Weights of a small transformer language model.
Size: 11 layers, width 160, 5 heads of 32, MLP 512 SiLU.
MLP neurons of a small language model. Each row is named by its layer, matrix (up: input weights) and neuron, and shows model dimensions 64-159. Each number is 500 + 40 x the weight over its row's rms, rounded and kept within 0 to 999. Numbers have three digits each.
A block is one neuron, or neurons of one layer that tend to fire together. After each block is what it responds to, as a language model described it from the Wikipedia text at the highest values.

L6.up0:457471493572396477569517550601512514472518462468516495530531539488492545560466537491419564442528491510511473503413509544422544489494529532481571476494501500506554506551518438504517475482562444466510495397511523488502411483490490595508503517469570443480431495498401444489509515506546504517
L6.up24:455489517450458429506554502496501475497521524532494481495560456540562584486479526477524521516442521448450482509532434530534499494498446500520480501431477520434513516552491469594499514574501489521506574540468497490511565534445480546503439439507451493572448487545477482510525540455493512537
L6.up30:435474505511502431563484511475480520508522476540466450503499465496412533552480508512528447511458484468548458479513492391512520559520524490556621501503536501466505487495405450521429493480415564531496490547474515435531507535518475562572496476525499600537469552549493453500530548485492526508
L6.up35:457530509547523424507543539427517462489498584466519442479446454494475558453490443435488488486465444498583522482506503450397500551482495554460526507473629485517498467525457525483502592526463541540504561447488460455497562423454485525520472483479543528550508469553540457535438484616531541561
L6.up123:581492490519505535427526571560484550496432447422514485541499556485489492588500543501425576438532477440511501519534559485510536475470484506462443559546491479505540508475511473510541390519513466517529523491462494583489534506446500507597424446438505492507444472526567475460519476567513541567
L6.up170:497501503599502489526443489402451475457416553510509518492523554516485488530506499556550439449564514446402494495560514465492487500452592539472536489494498535531481536484463538453597516553468511481501529510509474511494536456462477476520497451534443557552497533465529524482490558558511398524
L6.up213:516420473505506447490487552547512548561501534475489509495529447495544553498506442590517539460497518425498526472454524531515580459530523472525507523515517431501570445520475454508467559505538521465516516516444545525593529530488498480458393468436489429440539536525522491442510475585526485489
L6.up223:525532489572490491541493466542464475501502478494510518462475505450539440564507549497495503431476529538441509475514534463475500543442515522491578461427564500479480522487461483583512505455540470491496465462393493493472499438509482524480468485507512527532567494530536465437455527481489511529
L6.up256:427475557535474485472508550489474473411470506482519452504491522484579572554497535421491593394546499538523453439520564512467516505507524427548517513470540500506505521429455493519535495538513474526479552492451521481485501518527480482542516516511442472451440470512445553505450488488413423493
L6.up284:517528478529515452463509463468604462509513441438497512466467467468540510497539564604506489417479535495584465532516527494529491482484465414442500484432510546526488499496487486499540519514541534485553479499487507509526542460490470576559490431494522505435508539536521429504502518517495468550
L6.up299:474539515522499408525593492543441498530443524444530539469455517554535502568496492534410483502499535468511518468471554499447507499464520460521438500542572550460513509516456454413514485424502514523526529518540540523484553507432497585614491498569459496556520588459542502478516454505482460499
L6.up305:493448558594516500548504524560523479512508467487542426433514502489549487578473568511545506435544478518458505495453631509457506491492547511500593480478534514481494430474476463475395505463474503465479499498581571459558503462453511503542512428505523467460517480520493502508486555517444425540
L6.up379:549538453454536493532528522513521545510488514535520485499475494559562523554481532460534482448534495524495584476518541528428474474526440444407490532466479491527461519532435453511526448518497508480542453526567534481556533481498495463494498541484482465511510516490532394485445463482564466509
L6.up404:539446499554495454474523541589549472573450462445486478509544496501503488607439532466513595508558489510596466502549490476488512510429474529484467491450561479500433486466392502520466510470481503484506404507433484536483515530497466495537499467512444504511423529553465492491518591565489549529
L6.up411:532468526500516434452589465563444521475489486516515517541515448521545480522525528557443565455518503502539530481473609452448526545470487451494560514467525541497466509498378435479525540548430501495465483546485512522502555468476478511621413466457458501483533479538551439497503563553486497488
L6.up441:483500521461476433461520530527559460555511474554498494434522463550504513522563556469509555469426481506474449547483520493480481497588578581481536487476514506499546522583420492498544536536468503478551551489486445503496452536481476525545400440477466468508488512517546523495541594514506469465
Description: Adjective-ending word pieces. Final suffix pieces that complete an adjective split across tokens, such as -ed, -ant, -ent, -ic, -al in alleg-ed, signific-ant, natur-al.

L6.up14:461528567451461495461445500508583484501465421508564491467508530547498520488448515456501526532559510539515530516513499582516463558612488517516551516556577559452469534491493524560459460437480439465479553510484487542505449513484476455473548442486488500485563497497474493508510496505500508424
L6.up95:578506475540489498489482524506497560511436405464548471513526461433499500476449462478513490501558519381508475522467478464517525573501498501485467412487494458520472591510466554583549437522502545505555508512429522478453553468503514475511501465519491553568450539560468497458492547520473502462
L6.up96:533494505530446509389430504459533480542505480495411454532503571487491459458606471483508571456517497479482529468515472433527476510487471460470482517472472538553491500473504477535510460481526490502460474530546569441502538569505448504454540460525446511460491516471531471482495505501546456493
L6.up105:495546515465428505543438449477560507485466509609505525511503359479480563488523453498519502486521476546419534492529493517477525488519518503524589496488487486512550502539504502484519516531447541537550548495488523477480471479492520488474507503545557410482519473540411540494504446438540502459
L6.up140:447493431496502553494517543461498424571508460418482552502509507505506510447500483480468461529507518534538475531549559505446507419537542488514473473502581575435489485572462447500484502488530486475536477513530453552512522502534476565512509541527517451471490519484545497563495462470493524546
L6.up164:486507469478455529513508478421552494547532487462452489436451483492548525554454504497484437486528570561517495476534536493567556493528533541536542443474512479502566531489495498585600467512469572515437541451497389536434493576526419495514494473551481478543463514451522482468450513445546487535
L6.up180:547463452498487546485506593487504525585585513530480432489437515444498457517510436481503477506528474556530447484418507492491489496472472483462504460519488553449529507446467478512488436477523520426507475468449557557479554374488416545474509570446492491444538532519534517538580507524533502525
L6.up181:571507562500487474428527477490514486462534392493479525548468550514549446447510598487555494484549502576535426572440582526514480549530457464497477503571533486531503506501488478487481483504484541516521501526483521527500511463567459465431504485531498547515537486551453466487436489510489540543
L6.up194:446462451544409525488463500470521506453506554479486474464507497459509511486552404534511451505515413522446489499482498453519545516599513543557497475529511544441529526480541474516499467444491487498478522458450534501557565518474466427492414543501506472468516535504474522538565531550517548494
L6.up196:517505407411533479501448582503511521522515560493508482491465536442533568509517514446499482502575547492552500444456508565518466523562503414497499567490504495541492558457524476476485509508543484517535478431527494443493524467464482477452557444523494402447530494447449506422480498474581507478
L6.up206:524434481558423438439548500444472534497475469441468510560557526447465463447495521375463549582430464510432535471547486535555534596579453518494475488516575515462531552494474478548465465508519488550451521496459466549481489471514484531494516522467525540470559480538469485509550471497507513544
L6.up227:533425555540490542494466541514503499438502516461466509491459552478505537470524502480455540487562472568530514495570530424502512585488484458566412492481472452479485488523544480476533470517475548478527624504551431405481476497432487473512434481483483516515520417521521444494498465530437463548
L6.up402:511486528570437503496541574516538516505471435503486495537446484457542555408509459520483514480502431597546527506486491502440503587509510476474513494606534504441575563539508462526499451465486506564501579487484546533486526490486444458449508576480452469521525545486523505491583455451493530475
L6.up452:513486561461517501472498440577502507506520499563474559527395538475491533525499505524485532418478405528477524546512530476529490556518544449563488489468486546523463508530454433487584604533544499426511461487546511437448469508475456565495529540510471494517482521511410484469475504462509600571
L6.up476:522479524530506484478483491463468487512500485476581443557499530493511503486539441537491458501512525506490587534523533522566543559496574440391607483517537443492466521475542477543467493400537447555499534501529484478492497546512450520503508459476496482505544507514569464516465493397529499469
L6.up502:527512537496481428522494599556449560534525516474486550556511512455564545503495528507416513461540510526570397469472503478455448559520520538518520550510514470491467489528489492558517429493512475491447541525507547504514552467443455469504535484511452465553507505564504490488532514563522464449
Description: Mid-word stem fragments. Word pieces in the middle of multi-token words, above all "duc" in reduce/reduction (re-duc-ed), also "at", "vi", "av", "ic".

L3.up19:517486544525552558534479493503474484497442558592488464514491540444518436479524496601538497549468518469444491531512567559517475416533499500541559587545489463539461469484564432534476502481515497450451454505479513450507502473478566462490454497499451415496496513485479436492500521530535525470
L3.up244:488522467512433496535479536508420450523486495520466498474444462474537510506548542467483497513467502497526513533537540578424495464463552441398528489521523476569528581559466422580502540478471459495498403424491457474527562508573472487504427539535519510481489520521502561423514502486438421497
L3.up261:509451433449451479431490590518438518457540483467457403498556597550508457592525480513522538506477556487512495497529508575496473471571538512510479433514566468508467473478614517478462493495504543534461479454518442489545542526491499526495491452490472510532501495440467501494473484563532466493
L3.up465:531463526544437458455582532565499515421541513505478463406512479484459544492509450478513500492469469456441535490537474554509473524448591547527506525526473498604482517560613541541469443445529487490452539442476513488535519485474495479488479528600471471507453488490509435490504493517449521435
Description: Paragraph-break newlines. Second line break of a blank line between Wikipedia paragraphs or before section headings, e.g. after a sentence before ==History== or "In 1824"; rarely mid-word pieces.

L8.up469:497528521470446518482496535561457456474479495468473550405529504497488553525481512478567503456501502469448510489501470481465439513515528537461584436491509484449502545481463519543510459518552482479629483479529526483517470486477552454506486496460519562446569421483502517499440455487506430531
Description: Mid-word subword fragments. Short internal pieces inside words split into subword tokens, as in resp-on-se, emplo-y-ees, de-ci-sion and su-gg-est, plus occasional has or have.

L3.up140:545463470469484465505486513411570508484515436530466538558493529444442457425418448487550472476516485506477483509577480563490531533476562543425469503544492490482517491543519495502459470533485482477506504539458558554500494561430426513526530476527550497514469546514553515507536521503438481466
L3.up433:466494461467524521535511565429552487566543517501475485496508500530516508471492450501499477519558506516522542524493494549523553496547441561466434558476513564533584528534482473549470427508490466476500383511478545543480540391488490518527517548566567520509396530501503497449521493527498540493
L3.up479:432512522509436483514479520555513495493539578449550470496540491463542555503491488520555485502542525459554427515585539462458570431448533551490476502521541525479548517466476469518460473505562501518493507466441548471430476578526500425512505510506494470480472425527551512462526436520530536490
L3.up507:458533530494535508512565556457557452444467561543498529478522500477437449446443459439479532497553560492554485542504456488453548538524471463466509447520433480510496546479494521498424474492526474473510517497529474552517543519519480369493554477564496458530452498546572499521508475476547548553
Description: Relational "of" before names. Fires on "of" linking a noun to what follows, strongest in place phrases like city of, village of, east of; also colons after field labels.

L6.up40:488485494457417513542448483456584547475494492533529541522460495435490514462550545538541510483529495531523495518484447535500458474533546466469499455499525487489537550544548456630533466413449492580474472504471431540474479499494511429485512533534553482548500484513489540466451484461536487496
L6.up60:473481482531510427532477506443481460549489463479523474437518538419458461504497560520462456492525492456600487626528449437507545544506503478505505473490469432530510454556555533571464544525499459519545498496549476570437532523497493521447545483519486513475443505540490511420503489503560504554
L6.up78:516539524537483505475426464424528425515498502538511459498441504418495582480496457531535470561471555540525504533507507519524511513521476475490551482493547458509462429497573470462506476454503522593552540505477506539464469491549491561477448507499523529495533452539507455467470537408580476521
L6.up108:482473536455538539541475485470480480528491458445537429523488467494503504485468520395474523537532571440562515541488578498531500521449556486457492513491468492479517566526466548514460486495501509506497555496465485497549535424498560565501453416543467453477504566584433424548498441459496506508
L6.up118:490488477535416483549533502546586451513517541488502531421493486487484524556495443524514526533478457483533503478481495497483587522555578505496585463496549509450441562495552499482475457508633502486527472431501427460515500503452475569544426362483503518450442463517438452469457563469525458472
L6.up145:515415513544492489462541568505516532521471477485472472483419550494454530545541473478565485499520520491493550474543476499472480518476532465513557450410526431456446553607602486467538507537440515528492513507503475521442536565531441493568496497510507563461501486515517517444502483418423539540
L6.up172:514507546576476429552529523485466491439521483507442435480495476520440507508468504479467512554525528506478458601493479488520473568412554570425522555408430504531548518487475463538432436492532423503505488550531526490503551447473507494516502519512520484405497400557504533385498532385562530493
L6.up186:464438477489461435495538574460505461491572483526424515500545478513423589474490514531522482481531450485483533550540473516477530517458599579513465457502510526453478487522552508557526528510541514590499579474548422535577560424518454548555458449467491488473466547522529457535517567525455471500
L6.up197:559524501466477540487490489506616550562467472492514447493480435496469501441462599483521537492521505520459530486474468486458501481562523530399513583485518503517565491485479527557509378513482488594465524613573502482470538525513500555527453459482483527500501476464492503546490470565571527480
L6.up241:572496464469475486447485594445562496495516576478496467473478492456524485447521465504513466496461484500545497475524527445479467461468498453451512481468507529558511511485528464498521488445506494502509510524452498554552519455491462528463534421526533574522524444542533485488551520543541425603
L6.up243:485511545488508484541522562473514522446481497569456510537487538475536487513417462418455562573503528590449465478460541484478532492480521450547565581489528438443418544496465438548466488511508459542558547554484507479445527492465465521491473534504538518453526468564473557465487436482473531527
L6.up287:476505505480490491492573507487477562502546492528506499395531501435528545548512582525465462546559484494492499483479500508477439508546444514481490517559539536495462517509460409538548460532465529499533480515498526462484482430482502473533462532487481575440539498494459540493528606537579565572
L6.up365:496455517441502435491464495529515474553435425424482456481500561513489521530478461522519501537488506465551539543418497553487479515550492520441513455437518467483532519488513430576514471464499533594447430563472509510525500535566472473424506481530504549559447472487529514566559385492523481556
L6.up375:481516445513508492511528485450504445445517486488513452490408532533460537521440504455416491465489527482515506491484489553532508504536497500514443513463495452530480538548499394495521548485464550518532519561510438565553528515531500483532572476506495501590524473547509500452483508463486521503
L6.up413:522518568440557530512497470449545480494489486518467517482511445447439544541541590549506482520515516530459454544500534503473508396476463454484465515540504414506492535567489452470492480501537445510489469501473453470474530458624546490497447515464477515527532502532529418473472427538527489534
L6.up425:420409437538485522483557494475524519544549565502541518540543516514580486479437513473493517564495515456456484492466520458507414598451571449500442405566552458479571507547532499473494529494552557499524521493444406509501499528494499467472496494459516483520581456480448465421491424505522498510
Description: Head word before object. Final token of a word that takes a following noun phrase, strongest on "Following" opening a sentence, plus "of" after nouns like arrival, introduction, advent, and verb endings (adopted, using, describes).

L3.up3:462485534431486474522507471488510519524522509528491529506493520529583498532455554498462560507468480496478518467534502466526455457492477501526502558556588472474579533510483445510522481540454520517533421434482502464534467535491527462594505505500563481544489561494571474434507503560464478485
L3.up248:517451545514466433503488534497515521552549506482540500562484511547492535497519541514495496502542495490509547524519480447569511437460563404478541581492468437477515439447514511442492482541459528472479476488509539459492508482511503520498484503552470546495498537491492517468610508421439570544
L3.up299:487522551519452505429554546460548525463576503525485506393516488539531563531489516511513474424498491541570507500465472465488487537466484455514495555485468473466523479524386474509457448521540541424530520472552511542510504477507530514533483501549465531552516578523487454499491458489496510484
L3.up445:563444516516437529427489577483545514460443438466546581551467513488542543438513482450501531482520536462554458480473453532509485533577476475484467616532564479489474574509501440594465493489507525493520481482512462433480477544546475447481516453519452444450536461509584433485472526489574573531
Description: Word-final suffix pieces. Final subword pieces that complete a multi-token word, especially suffixes like -al, -er, -ation, -ary, as in architectural, institutional, Schopenhauer, repudiation.

L3.up58:530499501511552496486579483463511500568438461470585495538455508440485513508459452445534532499498441478530488581537477535530499599511506450491458484521518540526485498501469575536509565473484454506558505515553548515440528494518392532580490516535459497517437484480457473523503518556512463532
L3.up98:511471463549532503449553533532472526494500472528501515472545413478468437490483532440451498479474471468503501529519543490507476515544415486439485472492491539502485508578515576524492482505489545502514564601558495542534475550542425509561502470574555489435523444464458435476509525518489504514
L3.up438:504534467575490469512561564498512548477451490493515499507484499547525490509453447432510511526480516471494505597535441491514534479553463496452461485543448526485475551485468503516545406518506482493465557454555544529422470470484500521448449497471476511518438492487514524474555590502509477530
L3.up501:476581426537485474479543549530528457556455528427542492520388465482501414528509504449524519528459530515486535511520506459540459537410503475517506504491485486489497500476543447507536479504456561527474560458509491529409556472547495474454522470484466513543425524454562475539478496471451483502
Description: Mid-word fragments. Word-piece tokens in the middle of a longer word split into several pieces, such as accompl-ish-ed, ass-et, emp-lo-yment, ambass-ad-or.

L8.up239:505486576489514468466475525526498520571495443499490461504505525486518570535478525517481511478539482490531557490506488413424495522549537490505488535569508527498468546422497476500470572473479485511525495534460545479507590464514582533517427373459528490446423530515533509429447531535496574499
Description: Adjective-forming suffixes. Final word-piece suffixes that complete an adjective after a split stem, such as -al in natural/agricultural, -ive in explosive, -ical, -ant.

L6.up38:522486476492452494576581449552452520502564537477458501450471474516553523498583492467428534439504437565571467479483530516464518491469536483415456570500470498447481520505478529509528466479542432475510410513476573455510553442487460455510426507530491443535506469553516564436539497529497474511
L6.up92:482461563493520507510546559484518512477478553483440469450537507446488566587511542517554528585479486446526409511507476416512532502459506534538499495527510531522542544531539451453477548474431516451509407480471472468460456444513519458472506468515441516581497538488461517534488599503572459512
L6.up128:514568500541484506474537463475480447471573479487484548410489497422540527508450487489536499491504454536497527517510516551614519515483531448502473444458504478487483499522493452482515536508520451483515470569473540504524495511536497503507517437489505437522545513544480520441503495474507589499
L6.up137:520536499457480526443501472508407553489479512396422596399444481451507603487533487495614494470475505432538547546499537485473468507521521496508499538439551476483497511492496451538511565481547476513508453506473531549562568535497487494570537487423458598496507486518502516519487464538517492553
L6.up138:468533483558452506478473522537491514502455545556513459436392559518506485564419490520475498593485477497566496524490506462497455524481537440447488474450514464478480497474520471415437551450456498535527504471488525539480533513519485482477533443530455543476551511485543474566481512476498524492
L6.up149:462550560534442425462539554507486449498492452562488497497427473468570540499475496509490498525431479527472491511452542593518484507491531452469467493459500492449471560480469499499527546533539504427525439501514525471476514420504566506596472521455528511546522523530505468511503456464545584555
L6.up177:507493466439489402533528532496464534504440477420489490521542535475488547527526531508550454464500405449462499504531538480483525459553509439586591512481523481499507528505513495523541485514574438484471534505512461477581464516523524433470477582509567482533518556479480473483464483558472420513
L6.up184:500433554524472507495530517471472454525509541455487455453537481481428532571521487524582493550525499439473392503546507445518537516495471565558483452524465522516494529500503507495477497494457485458505364473486437484495477488513485475448527523521473471607465544525501433523432494523523457598
L6.up254:537527492539575488509516537475510494501503444439408487526534537467441468567522523491513472506468436491543449614524628529493469528450576482505532483534488524528457455552508383488528482548427496510467392566482448536476508463497463494469461473468458477496474480549586523483532549533524495503
L6.up280:455450555548556515503526466512475511504468520500471518471443504470448568563445530535561550560526507457545469472507516506550536506564452457502491464428460515522521485464506483489449529502486574463599422425534507479529509517534513469523470498549481532546528532535477487484461475514511434575
L6.up291:411468537468508496473507574441468502500481577427415487512533626475559521445580558541554438556440544499527485538528468483577547543482498576506464478487523546501472493536563488500449509519480484438487453507448465489454556449475513450430442529490483486509509573522473516548457543513522503498
L6.up294:497551455476457517463485498523484494580494563520466522466467472458538569525420513553584524515505485488481550475521548502569444531513549514481470429487450459475512544514496488458444547475567486497501445494474487520546553502534515495542455406475517473498470495568474501476512530542525543472
L6.up317:509480540570518573515562513525461495502453536465470488529460550450494528508478506523568508510490442448512494531572536458519482532492511457478542489478456459467578521499499516405479601456565443538495446443437528495509515462517487438561421443528416406512552511493499481518494501459543476523
L6.up335:518523522545510496475481477518489480427490452448459565438521496542526543479439490552541487551500505539438527547445492512472529464533508495491565526451523550472486478453453516539521508480453444482571509488492434478529543482453513466524572488444415506476518539434525452425503509458542545555
L6.up364:450444407542530513455531475510511478488480536496511536454458524509467532557414516441501529513510468526570522567500548441565479501543523531495465529411512477507502463484524427455477529542498498477544456448534508563447470507493547486459597510589543501504561544556532496519540507472527519501
L6.up378:550492436546517506454506540497486447484587525540429509450522517513541565437484500566435517475476463468557555476531566528541491441465550461545456460458510500501545505433531546455470508411508537513488464473499512509454527493515513522608476473571508454502450518494533529537487490469537479482
Description: Structural breaks and table separators. Pipe separators between column names in Markdown-style table header rows (Year | Venue, No. | Pos), and the second line break of a blank line between paragraphs or before headings.

L8.up167:489471479514422441506505584545464473554540463482509483481492503460536488545496455442449453429440508481496457507494478458505486487600538521497484501448539455543503573510444548505478445528590590538604479537532434516534520560467468556509510498571531488476562545467487464528495495462493462467
Description: Word stem before suffix. Word-piece fragments that complete a verb or noun stem just before a suffix follows, such as Gover-n-ment, happ-en-ed, appear-ed, re-port-s.

L8.up59:480495499495480475535443575500506479533509522555482436534502551486429565417543513434464530423503505462530491489478485561482514543497492477500508526432528493528521550466531503493484389478555524576470493534571501528468501478503443460494506432495505478521504460468570545512553501509592484562
Description: Past-tense narrative verbs. Main past-tense verbs or their -ed endings right after a named subject in biographical and historical narration, such as commanded, found, married, participated.

L3.up12:484502481441458494494498552493547492574446539494496511516407497492551450474535513433554483522457539514530516479518500541581533433510498512430496494495527480472537467503567556439422498456503553563499531436591472601455464489497439513499600499455515529462504547519424536567451460447457488484
L3.up45:499519510514460540474471506459501479535477461496541493582487530555566504456524514472459468612439549514545536632523461516495489405440539454516538464495401446488492490499496521461497466473524532549539524432550535471525485461519424545481498530475523550457489443492422393467520491440467554471
L3.up209:565486478489483419589510470431556511545561514584535541515467527553569447485466480510501477558453452461452527512542482492484467537455560430503510489515465535550464506455465506488460521478417564477468572510534523556486446535563560478481473505542489478477466543460443472532541432486515541530
L3.up428:450539496508454511483549484501451492559423468494555466546485518536541477497471527488436546489457536505509536524531561576506459527496512479389552515491413483513503448582500566522566434442484546451488514553553464495479545418472422561487489468541435491438435524506498507534444536477460506542
Description: Mid-word subword fragments. Short middle pieces of longer words split into several tokens, often after s/st, such as est-im-ate, impos-s-ible, demonst-r-ation, leg-it-imate.

L8.up371:521481494500426505512448556512471469492511434380502516516488547510460511524585512497479513507419430471501456487476513475545539556462505541535456494486464531513584530434520454587567472459433521489474451507431492515438460570471513508484490515558493523535457467493543565474434491498523454537
Description: Paragraph break; "ri" in writing. Fires on the second line break of a blank line before a new paragraph or == heading, and on "ri" in w-ri-ting/written, plus other mid-word pieces (ca-us-es).

L6.up1:503537496521501552449435508504459460504481506541469554516444484518528435484439508471493585546429495504579536463530519435499578512549481464459555476479503501515467500511491527483452508553487588536521522473513458481537487548537530506399498543538473505538533486482484471514456510578484512544
L6.up31:628523514547508465543530491501510474521547524519525465577484471533496556546550587496498533508496535494537444477457504481451453501466492500504450462445501444481451512470518512482518454496439570446463563530527541499536452511554415462506523472472419519446506513527558498529490477534536493542
L6.up41:496446519485487504470521489493408421455517480443492495502441509520513439481499510529521455484489563565562464444493532521539560558491500495497491534515480463469444453526528526481534460485525482501532473558601498561468546492384501488454492451515452573470581527470386501514523532536471520512
L6.up109:536506488486498497479481486448506457517423484537419556502459527532598577502523451451579477549521536504489468515523506530508479530480505544490542423436426511546467508550435494486507392448476447478495542431504595502513508463464458473539502426583509588492477473493506475500450465499518461486
L6.up127:506505518498489485525544520553455466563445431547500453522467460502514457508509531476463538509505469505517490506473518452544427455512502474485468502461468529501529461550451466510512485448482504479555482598436583482537507440380523500505428494547483494481578548488492512484484478465533445526
L6.up270:504511496495511487518548553541551479467501483547508596524394510491448501533478483506495477459467462461504460460469462423449504558461565492496568443441560567546508503464484522424522490482466470476526505489554507477548571504507509526497430517515536529528533522505435470454537522466527514485
L6.up296:545529438505473528476609510475496477454492562445469543514416499541473574499438386525495552504511567487468436430538469557483585465494464566569491509492553546521504517515523525534523473504424581434521459470544460514464538505544464503491452466572432514468520549544519531471508496539446464441
L6.up301:539555540486454522548479480488493433457494487505477492476513445532502499531517539545506537545518549597486475522472422444452367501540509512523601531463494493479517500532462488508512508482491541446447467415504484560404488471526472502558503507475564519490517474480530524458500411518564433484
L6.up339:478523477511508461482531483468554523518517494501486525488406482549512445523516452486471565519486505519521489492517516538559489578498530555469506485512518524479528542494473533501526437471442537458500528500539425471513532474463485501515569505504488501560477565507463539541414501512506467490
L6.up354:541535508493517511570563490516553515486530396506498546512451509551460478493502523527467514503550546452511449577462524450503463546443515499464473530410506520495460454498500530501530417493537449487471465565491539484501538560527581598467504484512469495510561439560494518469403485492388494555
L6.up358:506548508478466507555540569513454452516511547478443488506504527567486492449559553444549513485526561533518477548535617439455562522497505459508531464457485536522489520579505507512514452449478470483517532480473480567511558525446538474458549529469481504528485573519372508494508476423490466517
L6.up369:573434452514526449475528489473441472444508514496526484527489571539507459455457400576464564507558508466452432487463529518534550598503569486484538488495524500497448551493516469492548450550539526460466542518567501490519527503548493525555507498559472515533551504445493506477434474501535466525
L6.up400:552536457450527479551460478486528397551455593471400500590489488497549506510394529553522507562475522521419487489500512531480509472523508516507504458500470494508450515564467472505506493545501522541571478498418481486532551498520569487523544497471505520502481538511436456480533432537538514472
L6.up416:551498486533475489541507446495487580539489486457474501436532444454411518461497498511481539475493492534479424514461580450548484571596454562481488495465539523451493513470505512571497449565586494513516488463439436482532508495469472435504471535511558517466605494503471452527533480474522385516
L6.up433:572455480498500471512544535505500489516475601428502530499501518469499514553500493516528449515498579451466484525472513503490493508562477509510535497432537513476467521500523532522554506473441484481455525511543464503505515452472464490435501474497518546411602517471472503542433475486507442493
L6.up491:517442453440480512404429529556514473513502496517531459530447511479424498477493520488492539521451518509506561513544468508534477491504536518503428556446506509459485445497595475544515492531550554530522557481578516484505573507540458423534550487511515520529538557446504426496462480441440480467
Description: Mid-word fragments. Short middle pieces of ordinary English words split into several tokens, often a lone "s" after "s", e.g. impos-s-ible, ins-ur-ance, exp-lo-res.